Part of a small language model's weights: 395M tokens, 12061 steps.
MLP neurons of a small language model. Each row is named by its layer, matrix (up: input weights; down: output weights) and neuron, and shows model dimensions 0-95. Each number is 200 + 20 x the weight over its row's rms, rounded and kept within 0 to 999.
After each neuron's rows, "fires in" lists the words (lower case) most often at its 100 highest values on Wikipedia text that the model never trained on.

L3.up239,191,217,221,207,204,200,199,204,183,230,177,172,187,167,181,173,205,208,204,228,205,195,228,226,209,198,215,183,175,209,203,211,240,198,193,168,194,233,172,195,213,212,170,201,180,179,194,240,195,216,194,227,200,202,193,191,208,195,217,193,224,189,181,211,204,200,207,199,192,214,234,219,205,220,222,217,198,210,196,238,224,207,196,199,209,200,207,199,221,202,201,194,213,196,158,186
L3.down239,209,202,244,204,209,202,206,197,201,228,164,226,182,218,235,183,201,222,196,190,188,212,194,219,209,185,199,153,205,183,179,163,206,233,221,173,172,226,217,230,186,165,185,211,217,180,218,216,178,244,197,213,236,216,159,179,221,187,155,160,187,204,200,191,213,227,194,180,199,209,184,174,230,194,196,230,235,207,215,199,211,201,204,227,189,220,203,198,248,225,214,203,185,199,169,199
fires in: "well", "along", "together", "cross", "chorus"

L3.up643,194,217,223,206,204,220,195,210,168,185,197,172,214,156,198,207,203,203,188,184,192,196,212,244,174,201,197,202,159,222,196,196,217,191,201,184,215,199,195,211,199,171,221,196,187,203,202,230,151,217,184,182,199,169,210,224,180,213,220,187,226,234,184,162,155,222,212,196,208,193,172,180,221,215,195,192,189,197,229,200,173,199,188,233,172,157,184,183,177,190,207,183,181,145,198,167
L3.down643,191,215,193,204,206,162,202,193,207,198,202,229,190,208,212,197,220,236,206,200,195,202,209,232,182,186,197,187,179,182,175,196,187,187,182,216,179,220,185,214,187,207,193,188,222,208,184,176,192,218,210,199,210,220,211,183,210,181,184,201,226,209,219,169,196,176,224,219,176,166,212,169,226,238,197,201,215,190,217,229,204,204,199,181,203,225,188,196,238,206,204,145,175,188,207,193
fires in: "while", "they", "which", "another", "the"

L5.up1279,234,185,143,185,190,191,180,189,224,190,185,178,187,232,204,172,173,198,205,238,200,211,192,220,202,244,238,205,167,175,184,207,205,177,204,206,177,200,171,185,168,195,190,201,223,168,182,185,210,220,187,190,145,191,174,193,158,235,237,191,205,175,243,187,200,211,189,236,201,194,218,217,188,192,167,186,248,164,219,190,210,197,183,184,238,209,169,190,216,189,198,190,206,212,196,187
L5.down1279,233,182,222,193,211,191,206,203,201,210,196,177,200,193,204,171,202,218,209,210,213,172,164,204,240,177,221,178,174,217,185,208,188,152,195,173,204,172,198,174,191,203,170,175,204,186,178,212,185,207,220,197,197,206,196,213,184,151,205,178,193,216,205,180,219,206,179,192,234,186,183,162,227,211,185,212,201,200,197,221,214,167,220,219,223,207,191,168,193,192,212,224,200,181,191,174
fires in: "for", "during", "after", "on"

L3.up401,197,196,233,190,189,188,208,216,169,204,187,183,215,193,150,195,203,165,203,201,200,212,223,200,180,195,224,183,176,192,206,198,155,213,217,229,201,219,208,223,214,181,212,211,197,187,258,177,185,178,204,187,197,184,222,245,189,221,199,136,174,190,227,182,201,179,179,218,197,168,179,219,186,218,192,174,192,178,173,209,211,190,207,213,205,204,208,192,213,231,194,195,186,225,162,182
L3.down401,206,251,212,236,181,197,186,221,189,219,168,202,218,189,196,174,213,165,204,174,192,169,208,186,217,228,183,222,166,224,189,232,141,185,208,200,232,195,228,224,216,210,217,204,188,169,185,195,213,172,214,191,185,177,198,188,216,214,222,155,216,194,208,156,203,198,163,209,183,178,202,182,200,202,198,196,205,225,202,171,165,189,155,218,221,222,204,222,221,212,199,202,247,184,187,146
fires in: "established", "signed", "formed", "organized", "founded", "built"

L3.up1036,211,166,197,185,226,175,155,192,178,191,200,184,237,190,194,208,233,190,196,213,218,219,192,190,168,219,165,246,197,170,190,232,212,157,184,195,150,174,194,196,199,181,236,202,223,218,170,156,196,163,197,239,209,179,211,170,230,197,208,167,221,202,225,209,214,187,200,183,213,178,211,229,189,212,159,179,222,228,198,232,177,167,188,175,179,197,219,211,192,155,182,196,182,204,203,251
L3.down1036,218,181,210,192,204,206,208,222,184,191,255,216,203,226,195,177,176,216,218,191,188,190,222,182,196,196,201,181,209,194,213,178,215,183,197,190,195,202,210,179,177,177,202,217,212,176,219,180,212,193,245,203,245,201,215,254,191,191,219,204,173,195,192,200,190,189,212,197,200,176,195,154,190,176,236,220,198,197,187,245,215,173,193,182,200,228,194,199,176,196,227,149,190,209,236,190
fires in: "day", "date", "period", "held", "dates", "reach"

L3.up674,220,222,189,204,199,152,220,222,164,176,221,180,160,220,170,182,203,244,213,194,232,186,234,185,203,244,226,207,210,225,191,188,203,225,184,192,217,171,169,227,253,207,163,167,206,181,210,218,165,201,195,209,223,207,192,181,197,187,213,194,184,195,204,195,224,165,202,210,219,230,205,191,217,196,208,186,258,169,210,212,240,198,223,200,185,223,205,184,175,181,216,181,215,216,197,163
L3.down674,206,219,210,197,239,186,243,203,173,197,212,188,223,188,171,203,228,218,206,207,178,217,205,226,188,225,209,213,191,187,178,207,193,196,200,195,195,195,216,226,226,212,159,176,180,149,180,183,184,204,218,203,232,219,187,206,202,196,198,196,188,191,210,164,206,201,205,220,211,211,240,182,195,226,201,194,190,177,205,238,185,193,208,211,189,221,189,209,150,195,198,189,198,173,197,201
fires in: "well", "further", "much", "significantly", "fully", "newly"

L3.up1080,186,225,193,200,193,232,220,137,231,208,242,227,196,200,229,195,224,245,188,223,183,178,208,174,208,221,220,191,197,183,173,177,194,183,237,175,202,205,212,216,243,157,172,183,191,214,196,202,226,207,204,175,191,188,233,209,194,169,213,164,204,215,212,166,186,173,219,237,181,234,229,221,216,182,214,210,198,186,218,222,197,210,205,194,210,240,211,180,186,196,209,184,200,208,203,196
L3.down1080,193,182,196,221,174,208,193,173,188,208,215,162,188,202,232,171,194,222,175,202,191,165,192,232,202,217,220,184,176,193,189,158,163,167,186,169,196,208,189,192,201,181,191,212,195,185,169,208,206,224,172,206,175,195,204,157,248,169,172,203,217,214,213,230,229,189,165,203,239,231,215,196,207,170,200,217,217,192,194,199,190,187,188,219,256,249,220,210,190,235,178,203,172,210,190,171
fires in: "used", "located", "listed", "featured", "selected", "elected"

L5.up37,212,214,189,180,191,193,221,233,183,163,208,216,207,174,202,197,177,205,193,205,212,196,180,217,209,207,193,211,201,184,209,208,201,189,183,209,219,196,165,173,233,172,235,222,210,193,191,198,178,202,196,210,172,190,163,200,206,170,200,203,193,231,213,212,206,203,165,203,178,185,212,198,199,214,189,201,234,201,200,199,242,181,199,199,235,173,147,206,218,184,219,211,198,225,169,182
L5.down37,222,185,194,210,181,215,211,233,174,210,183,194,179,185,217,211,205,211,239,194,195,218,202,250,211,235,233,216,219,207,196,202,207,178,210,188,172,198,187,182,185,200,202,165,181,205,194,236,200,201,232,195,200,197,155,204,183,227,192,224,213,190,189,209,196,178,182,182,223,201,207,246,212,166,211,213,213,215,216,160,203,230,186,197,180,211,186,187,207,204,202,200,209,204,202,161
fires in: "with", "a"

L3.up1079,206,161,224,201,172,205,211,248,182,177,227,191,240,224,192,233,228,214,183,176,207,196,208,203,207,178,195,209,203,165,222,201,224,199,185,217,198,211,218,159,202,226,222,177,236,230,221,180,241,182,210,184,206,190,211,220,195,180,188,184,166,187,177,232,229,184,205,213,219,157,211,188,221,187,177,176,194,213,200,189,233,191,211,193,183,212,165,197,204,234,217,185,201,189,198,208
L3.down1079,234,169,179,197,187,161,203,217,188,179,193,208,185,185,194,234,204,208,199,181,221,200,199,173,248,145,238,193,199,165,204,234,232,187,194,201,201,186,214,207,234,201,220,215,226,189,238,186,194,179,203,182,232,194,215,193,174,180,228,214,192,175,164,244,203,183,205,218,209,182,218,202,197,207,194,178,220,188,232,167,203,201,169,218,214,237,188,168,184,231,201,205,207,179,153,192
fires in: "jr", "equity", "family", "inc", "volleyball"

L4.up1507,186,203,225,191,185,191,221,202,208,208,213,225,216,190,233,212,172,207,177,179,157,203,226,221,220,195,187,201,194,174,181,162,170,172,185,194,201,159,224,213,155,213,198,218,208,225,170,198,169,193,199,179,231,209,167,190,214,189,187,193,203,219,238,217,207,210,175,215,160,183,205,227,210,224,210,205,200,214,191,211,205,194,213,170,192,205,189,171,231,223,220,190,191,219,196,246
L4.down1507,168,202,219,159,211,199,173,214,206,216,188,211,217,178,198,235,196,202,202,235,189,177,206,230,214,219,202,194,210,219,204,203,189,205,216,222,209,210,215,200,242,193,229,189,182,188,205,185,232,232,180,197,136,230,195,159,253,200,221,195,184,220,217,216,181,214,198,221,169,218,215,222,211,193,169,238,191,183,211,172,197,207,155,178,171,185,220,218,224,162,214,187,181,216,200,187
fires in: "with", "against", "hard", "starring", "faced"

L3.up640,193,207,218,229,163,194,183,191,191,166,174,170,206,196,230,210,198,217,171,212,198,261,169,182,212,217,174,200,172,204,178,220,187,205,183,230,224,198,182,189,162,193,179,210,205,192,242,202,200,228,187,205,218,211,191,199,190,213,169,218,216,230,199,157,221,195,212,199,188,221,208,217,209,246,188,199,201,166,201,223,194,202,209,155,212,209,159,213,187,214,212,214,208,218,211,205
L3.down640,195,214,226,231,181,219,199,179,191,179,174,192,226,220,220,204,222,207,201,206,222,251,203,179,249,185,171,218,168,210,178,216,207,194,156,219,229,224,168,190,199,214,175,174,209,184,240,171,192,196,228,196,205,189,213,223,173,186,197,198,175,241,185,191,184,191,209,165,227,218,170,211,231,225,193,157,157,224,194,180,214,173,185,187,222,195,200,188,206,199,218,210,187,217,224,220
fires in: "economic", "life", "social", "living", "santa"

L4.up1486,174,201,195,202,208,199,196,207,199,183,186,203,191,224,196,208,178,197,188,223,230,194,190,235,194,204,213,179,206,166,186,185,198,186,224,202,207,188,187,221,170,246,189,181,170,212,217,227,204,216,213,203,201,220,210,189,189,209,218,172,208,239,217,202,233,185,186,214,193,254,190,200,187,198,176,223,199,221,201,196,218,209,213,231,190,150,173,206,197,210,226,213,159,179,200,180
L4.down1486,214,229,178,204,188,210,225,204,186,196,208,201,172,228,223,207,225,225,231,218,212,205,207,153,206,147,194,192,227,187,215,196,215,192,198,175,185,198,225,191,184,207,195,210,195,226,185,221,249,214,192,197,185,188,204,185,171,173,196,205,210,198,181,186,224,213,205,193,169,204,185,189,192,208,224,234,164,147,223,190,205,205,205,202,217,191,190,205,200,242,208,180,208,187,203,195
fires in: "later", "early", "late"

L5.up1059,199,202,194,221,182,222,175,218,212,218,230,199,182,183,204,188,172,223,233,206,193,211,166,197,204,199,210,193,194,194,178,173,197,191,175,215,252,173,204,189,193,181,200,207,199,197,232,206,178,209,179,224,172,219,146,211,220,197,219,204,207,207,235,209,158,234,226,204,193,195,233,178,199,216,201,245,199,194,201,225,212,224,170,209,204,154,180,211,207,161,214,163,207,217,222,196
L5.down1059,217,223,245,229,202,214,212,188,193,199,195,211,227,222,201,220,209,194,150,202,162,210,195,225,221,165,170,193,238,191,200,199,186,196,198,182,199,214,184,171,206,186,216,223,195,214,193,224,209,178,201,235,185,188,201,189,265,207,204,202,207,215,166,191,208,213,187,212,166,177,186,207,186,208,206,238,183,181,215,173,206,202,195,222,197,197,197,194,214,186,199,216,224,187,168,227
fires in: "a", "many", "several", "some", "other", "two"

L3.up1482,191,203,194,192,192,183,173,152,214,232,189,201,207,178,219,210,216,207,193,211,196,231,223,219,180,183,239,197,189,164,237,184,233,215,197,198,242,218,175,151,210,201,157,174,209,170,200,191,209,158,196,198,202,196,192,214,189,172,202,214,229,232,185,196,185,229,205,219,203,234,185,179,203,178,187,197,213,177,211,201,201,210,220,170,217,209,203,200,179,231,238,180,186,193,214,186
L3.down1482,190,224,187,224,180,197,192,172,174,178,201,197,210,198,196,247,205,177,193,201,193,191,199,221,220,194,239,210,194,179,236,167,195,211,220,190,203,241,147,167,184,220,183,176,206,182,237,189,225,175,217,197,186,220,193,206,207,220,180,212,227,212,213,222,196,204,191,195,207,222,196,169,193,160,210,186,216,203,194,194,220,220,180,168,247,227,209,208,221,216,202,201,189,226,214,185
fires in: "first", "most", "second", "not", "third"

L4.up720,196,169,230,187,185,191,180,216,195,189,239,214,197,222,240,209,186,194,189,220,208,213,199,184,216,209,187,224,206,202,166,211,193,198,189,184,207,181,226,200,237,199,184,174,190,213,176,196,185,228,158,190,181,190,213,195,202,219,191,143,216,206,216,183,208,186,178,173,209,243,195,181,221,195,203,197,224,225,235,192,199,174,232,231,172,163,179,217,198,231,195,175,193,214,234,217
L4.down720,187,222,193,192,207,202,221,208,217,206,164,185,215,185,216,205,206,210,171,223,175,225,218,202,209,200,203,196,198,158,190,194,180,170,185,174,208,189,187,222,226,190,184,185,160,188,190,172,217,217,215,210,202,209,213,226,217,196,213,181,197,230,206,172,178,179,198,190,206,189,200,191,223,176,228,169,197,159,206,198,201,181,177,193,180,176,167,197,242,235,179,209,199,204,178,186
fires in: "held", "announced", "located", "recorded", "elected", "added"

L5.up210,205,188,191,230,175,213,141,236,172,163,204,209,225,181,203,170,193,199,213,176,213,187,201,220,220,187,205,173,176,155,183,189,216,198,217,206,189,236,219,229,174,176,202,172,209,208,193,203,157,197,180,211,230,247,189,174,210,223,222,180,199,187,194,183,194,172,191,224,214,186,180,178,183,187,210,204,183,201,200,208,199,201,218,231,189,200,182,216,178,196,178,191,169,171,189,173
L5.down210,195,203,207,213,221,196,209,179,193,194,193,197,195,174,179,218,186,201,214,227,232,229,253,181,230,217,221,209,202,207,181,211,173,196,195,209,200,212,192,197,188,194,226,217,202,194,222,202,188,185,164,209,177,191,171,176,249,167,211,236,203,238,192,218,259,240,211,177,174,192,221,175,235,212,191,205,196,203,197,206,204,199,204,179,147,223,193,188,208,247,228,181,216,183,188,226
fires in: "and", "from", "other", "later", "following", "former"

L5.up1528,217,197,203,209,198,205,178,188,190,198,192,203,178,182,205,209,245,197,190,196,201,178,203,196,200,202,186,193,226,180,209,210,205,189,182,198,231,183,197,195,229,186,200,235,210,199,221,192,184,162,172,205,204,197,187,220,174,200,188,169,183,180,221,218,171,183,209,170,172,206,195,194,235,177,201,181,217,200,236,192,186,234,198,195,238,192,202,213,184,189,202,167,193,202,181,209
L5.down1528,194,245,198,190,176,206,164,181,219,205,189,206,229,192,190,197,238,189,190,193,196,198,208,222,146,227,219,191,224,209,221,207,183,195,195,234,200,221,202,206,218,205,230,205,190,206,190,201,176,165,224,222,204,166,202,234,191,193,193,173,183,212,190,190,198,213,187,213,234,209,197,176,161,197,202,230,197,184,195,187,172,185,217,213,224,191,228,201,198,162,221,202,205,198,189,191
fires in: "aged", "as", "into", "to", "now"

L5.up862,198,193,209,219,203,215,193,192,223,167,180,189,192,225,198,190,211,173,205,215,206,159,177,166,195,196,201,193,198,201,196,180,152,200,228,238,161,161,186,222,215,241,222,222,201,197,156,213,190,208,197,201,185,182,194,184,228,189,193,176,183,206,164,196,196,211,245,195,164,184,194,178,211,248,219,209,203,236,201,199,207,184,203,175,212,222,207,184,186,191,195,198,252,174,218,231
L5.down862,193,203,226,198,191,223,168,241,221,166,227,158,208,244,164,180,168,201,212,216,238,208,169,162,200,206,181,182,199,198,168,207,213,214,218,212,196,206,168,213,224,215,191,203,155,206,176,247,228,210,212,214,204,180,157,199,226,195,191,180,198,200,194,210,207,202,197,200,197,211,171,177,191,177,217,215,199,212,194,209,191,227,221,220,187,181,221,179,182,201,149,210,196,142,156,209
fires in: "that", "this"

L14.up247,181,221,194,194,193,194,223,192,223,210,226,205,234,229,178,227,233,168,205,213,192,207,213,193,209,216,218,154,200,200,213,198,196,181,194,214,208,204,236,229,210,229,196,179,213,200,218,200,236,229,174,188,203,222,180,206,202,192,230,212,193,181,200,212,230,196,208,162,177,204,201,206,193,206,212,197,204,210,184,208,203,215,164,213,227,182,198,177,202,222,234,207,206,174,200,179
L14.down247,201,179,207,235,234,179,235,196,218,192,164,187,215,210,218,182,209,213,195,162,188,183,177,185,210,172,179,173,225,198,194,205,177,181,200,206,170,182,200,209,173,200,216,189,238,226,215,184,173,239,221,222,181,216,185,194,212,218,209,172,170,174,174,192,221,206,183,154,181,205,229,197,193,191,199,244,191,186,199,188,202,170,206,171,234,177,210,211,210,184,217,215,208,204,169,149
fires in: "a", "de"

L4.up347,212,171,204,194,217,232,164,210,205,208,213,214,210,211,180,207,212,175,203,207,197,185,190,198,210,200,186,181,206,191,187,173,186,176,241,212,214,214,191,198,194,142,206,195,205,208,181,192,206,194,177,221,197,214,161,217,220,185,229,202,221,206,183,182,175,190,185,187,194,173,190,170,218,196,173,201,191,205,187,195,214,203,183,197,198,218,157,192,198,183,201,169,188,180,218,196
L4.down347,198,222,211,210,186,192,220,207,192,203,191,190,189,195,223,216,213,206,192,163,175,167,213,202,241,170,189,170,221,236,218,200,195,213,211,190,197,183,226,195,238,231,222,209,183,194,225,211,200,203,189,233,207,202,211,209,227,188,206,204,198,220,200,231,197,221,181,201,209,201,191,205,179,200,210,223,196,181,234,225,184,214,210,195,198,172,181,193,206,210,175,204,187,172,207,213
fires in: "other", "the", "later", "any", "formal"

L14.up1410,220,179,197,214,211,192,254,204,176,209,193,203,184,182,210,207,183,202,227,196,197,221,210,209,191,201,227,178,189,197,225,208,251,237,145,210,208,192,202,209,202,232,177,193,195,215,193,168,190,198,205,219,202,202,223,237,170,214,174,196,199,225,191,169,205,195,188,192,210,228,173,160,203,205,223,200,215,223,254,183,183,228,239,194,192,159,191,155,175,223,171,155,191,212,206,199
L14.down1410,192,226,189,230,216,181,188,226,196,193,189,202,219,211,201,229,213,228,170,180,180,202,191,197,216,172,185,206,179,211,165,230,205,171,177,213,185,211,212,229,216,215,211,189,182,182,220,177,183,192,188,210,219,220,210,220,238,231,232,175,197,173,206,180,190,217,191,213,207,194,221,215,203,210,217,243,197,193,195,221,180,205,208,209,196,201,225,204,164,245,218,164,205,208,146,200
fires in: "the", "this", "these"

L4.up1342,209,248,197,175,168,201,189,181,208,193,213,199,197,197,187,216,202,198,174,191,193,218,194,183,232,188,213,184,176,203,190,203,175,208,213,190,209,192,186,213,192,222,200,173,200,187,250,224,242,185,166,221,195,210,188,188,182,225,191,190,187,197,214,183,211,186,227,223,220,195,201,180,177,227,168,195,194,181,213,204,201,182,227,175,192,172,170,161,206,222,233,236,205,173,202,198
L4.down1342,198,212,215,239,208,211,213,149,207,196,157,190,181,189,219,223,169,191,204,192,182,222,208,206,218,207,168,226,193,151,178,197,177,235,210,216,215,226,210,193,207,228,188,195,166,202,182,228,252,201,214,189,193,195,204,217,192,206,193,211,200,165,197,193,188,172,215,223,210,221,179,205,176,197,174,219,170,194,201,231,181,215,214,188,190,188,212,205,201,205,200,190,217,167,225,207
fires in: "born", "died", "death", "life", "living", "family"

L4.up1049,155,194,209,207,188,170,190,225,178,193,221,168,188,208,175,175,184,226,162,186,159,212,195,218,206,221,192,221,221,206,198,192,222,164,195,231,165,242,180,196,203,224,203,204,198,199,200,208,202,156,168,188,243,196,178,223,175,186,198,201,214,242,246,188,219,228,179,184,186,194,199,189,228,215,193,172,196,199,170,176,194,197,178,208,175,191,201,201,220,197,227,201,217,194,189,207
L4.down1049,228,182,152,218,215,234,212,178,167,206,180,199,193,199,169,214,202,172,192,190,214,206,182,182,204,190,188,173,200,192,210,214,216,245,223,211,175,162,221,197,238,175,196,184,205,212,208,184,232,216,215,197,188,189,169,234,209,222,176,195,178,202,148,225,183,222,175,207,234,197,213,182,178,178,195,196,189,195,205,217,178,208,197,184,206,161,212,198,194,208,198,176,221,174,215,189
fires in: "for", "degree", "s", "a", "million", "earning"

L4.up6,183,176,157,214,185,200,187,181,208,196,211,203,229,171,212,215,216,232,223,172,226,194,230,194,205,226,212,207,184,206,197,186,193,211,183,193,179,228,236,229,195,179,198,190,196,216,178,204,191,207,172,233,184,235,190,204,221,183,230,163,180,151,206,189,219,229,183,185,187,215,204,181,203,192,187,203,190,228,205,181,198,194,233,183,224,165,209,178,196,193,171,216,244,196,190,180
L4.down6,166,211,193,226,196,232,230,210,171,186,199,194,227,198,216,204,192,203,246,184,228,182,202,154,213,194,242,189,180,226,189,215,167,213,203,199,179,225,167,207,200,202,209,203,214,242,217,188,234,205,199,210,180,208,184,230,208,196,150,196,192,188,188,156,203,194,217,203,154,199,203,210,163,189,224,221,228,258,189,211,161,198,213,228,210,157,238,212,195,195,183,195,196,214,202,179
fires in: "international", "european", "australian", "between", "club", "scottish"

L3.up829,187,188,176,212,182,135,161,215,215,193,235,174,161,182,158,192,213,209,213,236,199,209,207,198,197,198,230,222,209,189,208,216,200,160,201,207,236,189,204,201,208,214,198,203,225,202,193,207,197,185,243,194,221,194,201,164,176,184,188,202,202,210,175,220,173,211,168,185,191,237,176,152,186,163,195,249,217,216,225,201,203,205,214,200,198,207,233,209,167,192,221,179,201,183,217,183
L3.down829,173,233,188,214,199,161,183,192,195,218,238,175,177,241,188,171,164,220,214,188,203,183,211,190,202,184,248,203,193,212,181,233,210,206,191,180,228,174,199,198,214,245,194,191,216,170,210,221,203,203,215,201,204,188,202,181,162,223,193,194,195,205,179,183,166,191,165,207,229,225,220,189,172,204,182,201,202,212,215,226,206,184,177,202,179,235,193,190,197,218,227,207,199,217,199,231
fires in: "more", "very", "further", "much", "so", "quite"

L5.up234,205,198,165,207,199,226,206,225,183,184,220,194,176,194,189,151,203,203,232,178,212,216,208,188,194,194,187,206,225,200,166,165,226,221,233,214,229,202,206,189,241,204,177,205,255,184,228,204,174,206,225,214,229,189,233,219,205,188,217,215,204,191,223,209,191,200,220,179,231,192,179,198,198,161,217,195,205,196,183,176,222,203,229,147,191,216,253,216,212,205,198,187,211,192,214,220
L5.down234,199,212,196,215,213,200,210,184,234,164,250,210,173,231,209,180,205,200,205,203,222,138,188,181,205,180,237,167,199,230,200,184,199,216,221,191,183,205,175,235,194,184,222,191,202,235,205,177,241,213,168,200,181,219,171,193,211,211,161,171,215,191,161,180,210,187,209,204,217,181,207,220,168,191,221,192,174,174,199,167,201,177,203,208,173,199,187,181,180,174,197,174,222,213,227,234
fires in: "as", "year", "time", "union"

L3.up63,168,190,214,217,162,189,215,212,162,189,199,234,202,222,151,186,228,186,191,195,210,193,219,205,201,196,181,211,238,218,211,207,219,207,204,216,190,170,212,189,199,222,210,155,210,230,221,149,197,228,195,183,184,191,192,207,218,174,211,179,156,190,199,187,169,207,200,219,187,172,204,204,234,197,143,216,184,170,193,188,218,154,149,188,211,185,212,183,185,184,184,224,203,199,186,205
L3.down63,173,215,190,184,199,207,159,175,194,188,195,217,189,237,240,200,168,191,191,210,201,220,164,190,195,212,225,178,185,202,225,174,197,195,180,183,208,187,204,213,192,189,188,209,193,151,183,190,211,213,178,206,216,176,199,218,207,178,207,207,221,201,199,185,159,227,221,185,210,212,216,232,193,204,228,214,204,192,176,211,177,227,241,182,190,217,214,189,181,226,213,178,219,185,191,216
fires in: "it", "single", "album", "music", "singles", "record"

L3.up53,170,214,183,209,187,212,193,189,217,158,216,209,182,188,167,166,235,210,228,192,207,178,225,173,199,213,198,150,178,186,164,170,218,219,184,203,202,193,200,241,204,202,174,193,187,203,218,196,197,160,174,238,183,192,183,191,202,221,206,194,176,203,198,206,192,235,196,172,203,179,182,187,236,176,192,219,203,247,179,166,170,205,200,205,222,193,171,202,215,189,230,204,196,219,185,202
L3.down53,190,216,176,173,185,167,213,246,184,227,186,199,174,258,210,202,171,183,208,197,221,232,173,197,212,183,182,226,202,209,234,201,211,214,194,160,182,196,224,190,219,202,228,150,204,202,203,175,209,215,201,160,190,186,205,210,200,174,215,189,218,181,228,204,234,216,240,196,215,191,195,184,176,201,219,225,178,212,196,213,178,187,206,214,193,200,224,209,191,166,205,178,169,190,220,212
fires in: "early", "age", "july", "august", "young", "late"

L4.up571,226,223,220,191,217,196,190,190,195,187,204,218,234,177,231,230,196,236,208,172,214,208,197,200,242,195,216,211,173,219,179,232,210,214,157,181,219,172,239,209,229,195,204,221,196,201,184,184,212,190,167,234,177,190,218,169,196,179,180,177,198,175,223,227,190,226,175,226,209,226,173,190,207,189,218,170,201,174,202,220,212,196,229,206,170,176,188,162,162,197,217,151,184,199,212,202
L4.down571,230,202,192,216,177,197,172,201,184,187,216,178,189,199,197,216,185,181,172,194,216,210,191,200,181,181,200,209,212,207,192,180,208,177,191,219,203,171,227,223,227,234,209,218,181,181,206,225,214,230,185,218,191,209,180,155,182,205,201,182,167,194,212,191,215,166,205,232,202,184,208,203,169,153,211,214,180,182,191,213,190,220,173,184,198,191,177,190,172,226,219,156,220,154,223,182
fires in: "following", "only", "without", "next", "same"

L5.up94,181,196,204,180,198,170,200,182,219,204,179,166,186,178,178,220,205,213,184,172,187,209,185,219,165,201,205,176,185,195,220,203,197,187,204,179,221,217,191,188,189,207,195,203,254,201,192,179,187,210,191,139,233,169,234,170,180,215,184,180,199,191,206,221,189,218,240,196,165,210,214,201,203,209,219,178,173,199,192,202,193,209,196,180,202,205,158,180,183,208,192,200,217,174,195,188
L5.down94,233,188,190,177,191,228,195,197,200,181,220,174,229,201,196,191,206,212,224,198,185,161,209,210,238,214,228,195,190,214,199,188,230,185,220,244,191,200,212,203,221,167,189,200,194,190,199,231,210,207,197,220,191,180,187,146,209,172,194,196,182,200,204,197,221,218,230,190,220,201,193,188,200,166,195,204,213,181,215,229,204,194,184,197,212,201,220,218,209,190,184,193,219,183,210,220
fires in: "only", "not", "most", "but", "so", "even"

L3.up229,211,216,202,163,205,239,213,173,196,223,189,191,220,183,193,225,211,211,189,156,178,219,228,221,221,209,191,200,187,203,248,195,216,217,200,192,214,204,221,204,227,186,211,228,241,186,202,190,211,164,202,174,211,216,192,179,161,187,193,217,208,174,162,223,195,204,228,192,179,204,191,194,231,198,204,192,187,212,183,216,189,176,225,185,187,215,199,161,208,175,195,172,174,193,189,209
L3.down229,211,197,194,198,225,223,191,184,206,204,189,194,209,233,176,206,248,197,200,201,201,202,193,219,212,208,199,221,173,205,193,227,186,210,164,209,182,193,217,168,167,208,199,197,196,199,213,195,185,189,186,160,214,173,205,227,224,172,204,190,217,210,197,158,190,215,217,213,194,192,176,181,193,180,201,208,206,202,195,189,192,180,218,202,178,234,183,180,191,237,206,184,210,226,216,183
fires in: "not", "same", "no", "ret", "without", "contract"

L3.up38,205,190,210,224,185,185,175,194,221,212,193,188,219,201,178,217,192,208,161,244,195,204,201,204,174,209,153,145,242,228,187,234,178,158,200,191,188,206,217,195,199,198,232,230,203,173,228,167,204,196,201,191,182,213,217,191,216,214,186,242,205,214,222,182,196,202,238,204,169,202,218,210,238,198,208,179,202,211,203,228,174,176,184,218,188,197,203,194,193,216,192,203,231,220,191,198
L3.down38,221,193,161,233,185,221,176,199,213,195,240,194,185,196,209,199,206,191,205,188,207,187,202,209,213,227,173,187,214,195,190,189,178,179,228,194,211,213,208,235,216,205,202,230,210,178,213,191,178,210,209,193,198,187,177,201,196,187,175,227,199,171,191,214,184,188,178,198,198,218,204,206,217,197,180,203,184,176,206,224,207,162,196,189,192,213,184,224,192,222,195,191,197,206,190,218
fires in: "played", "play", "race", "place", "fight", "member"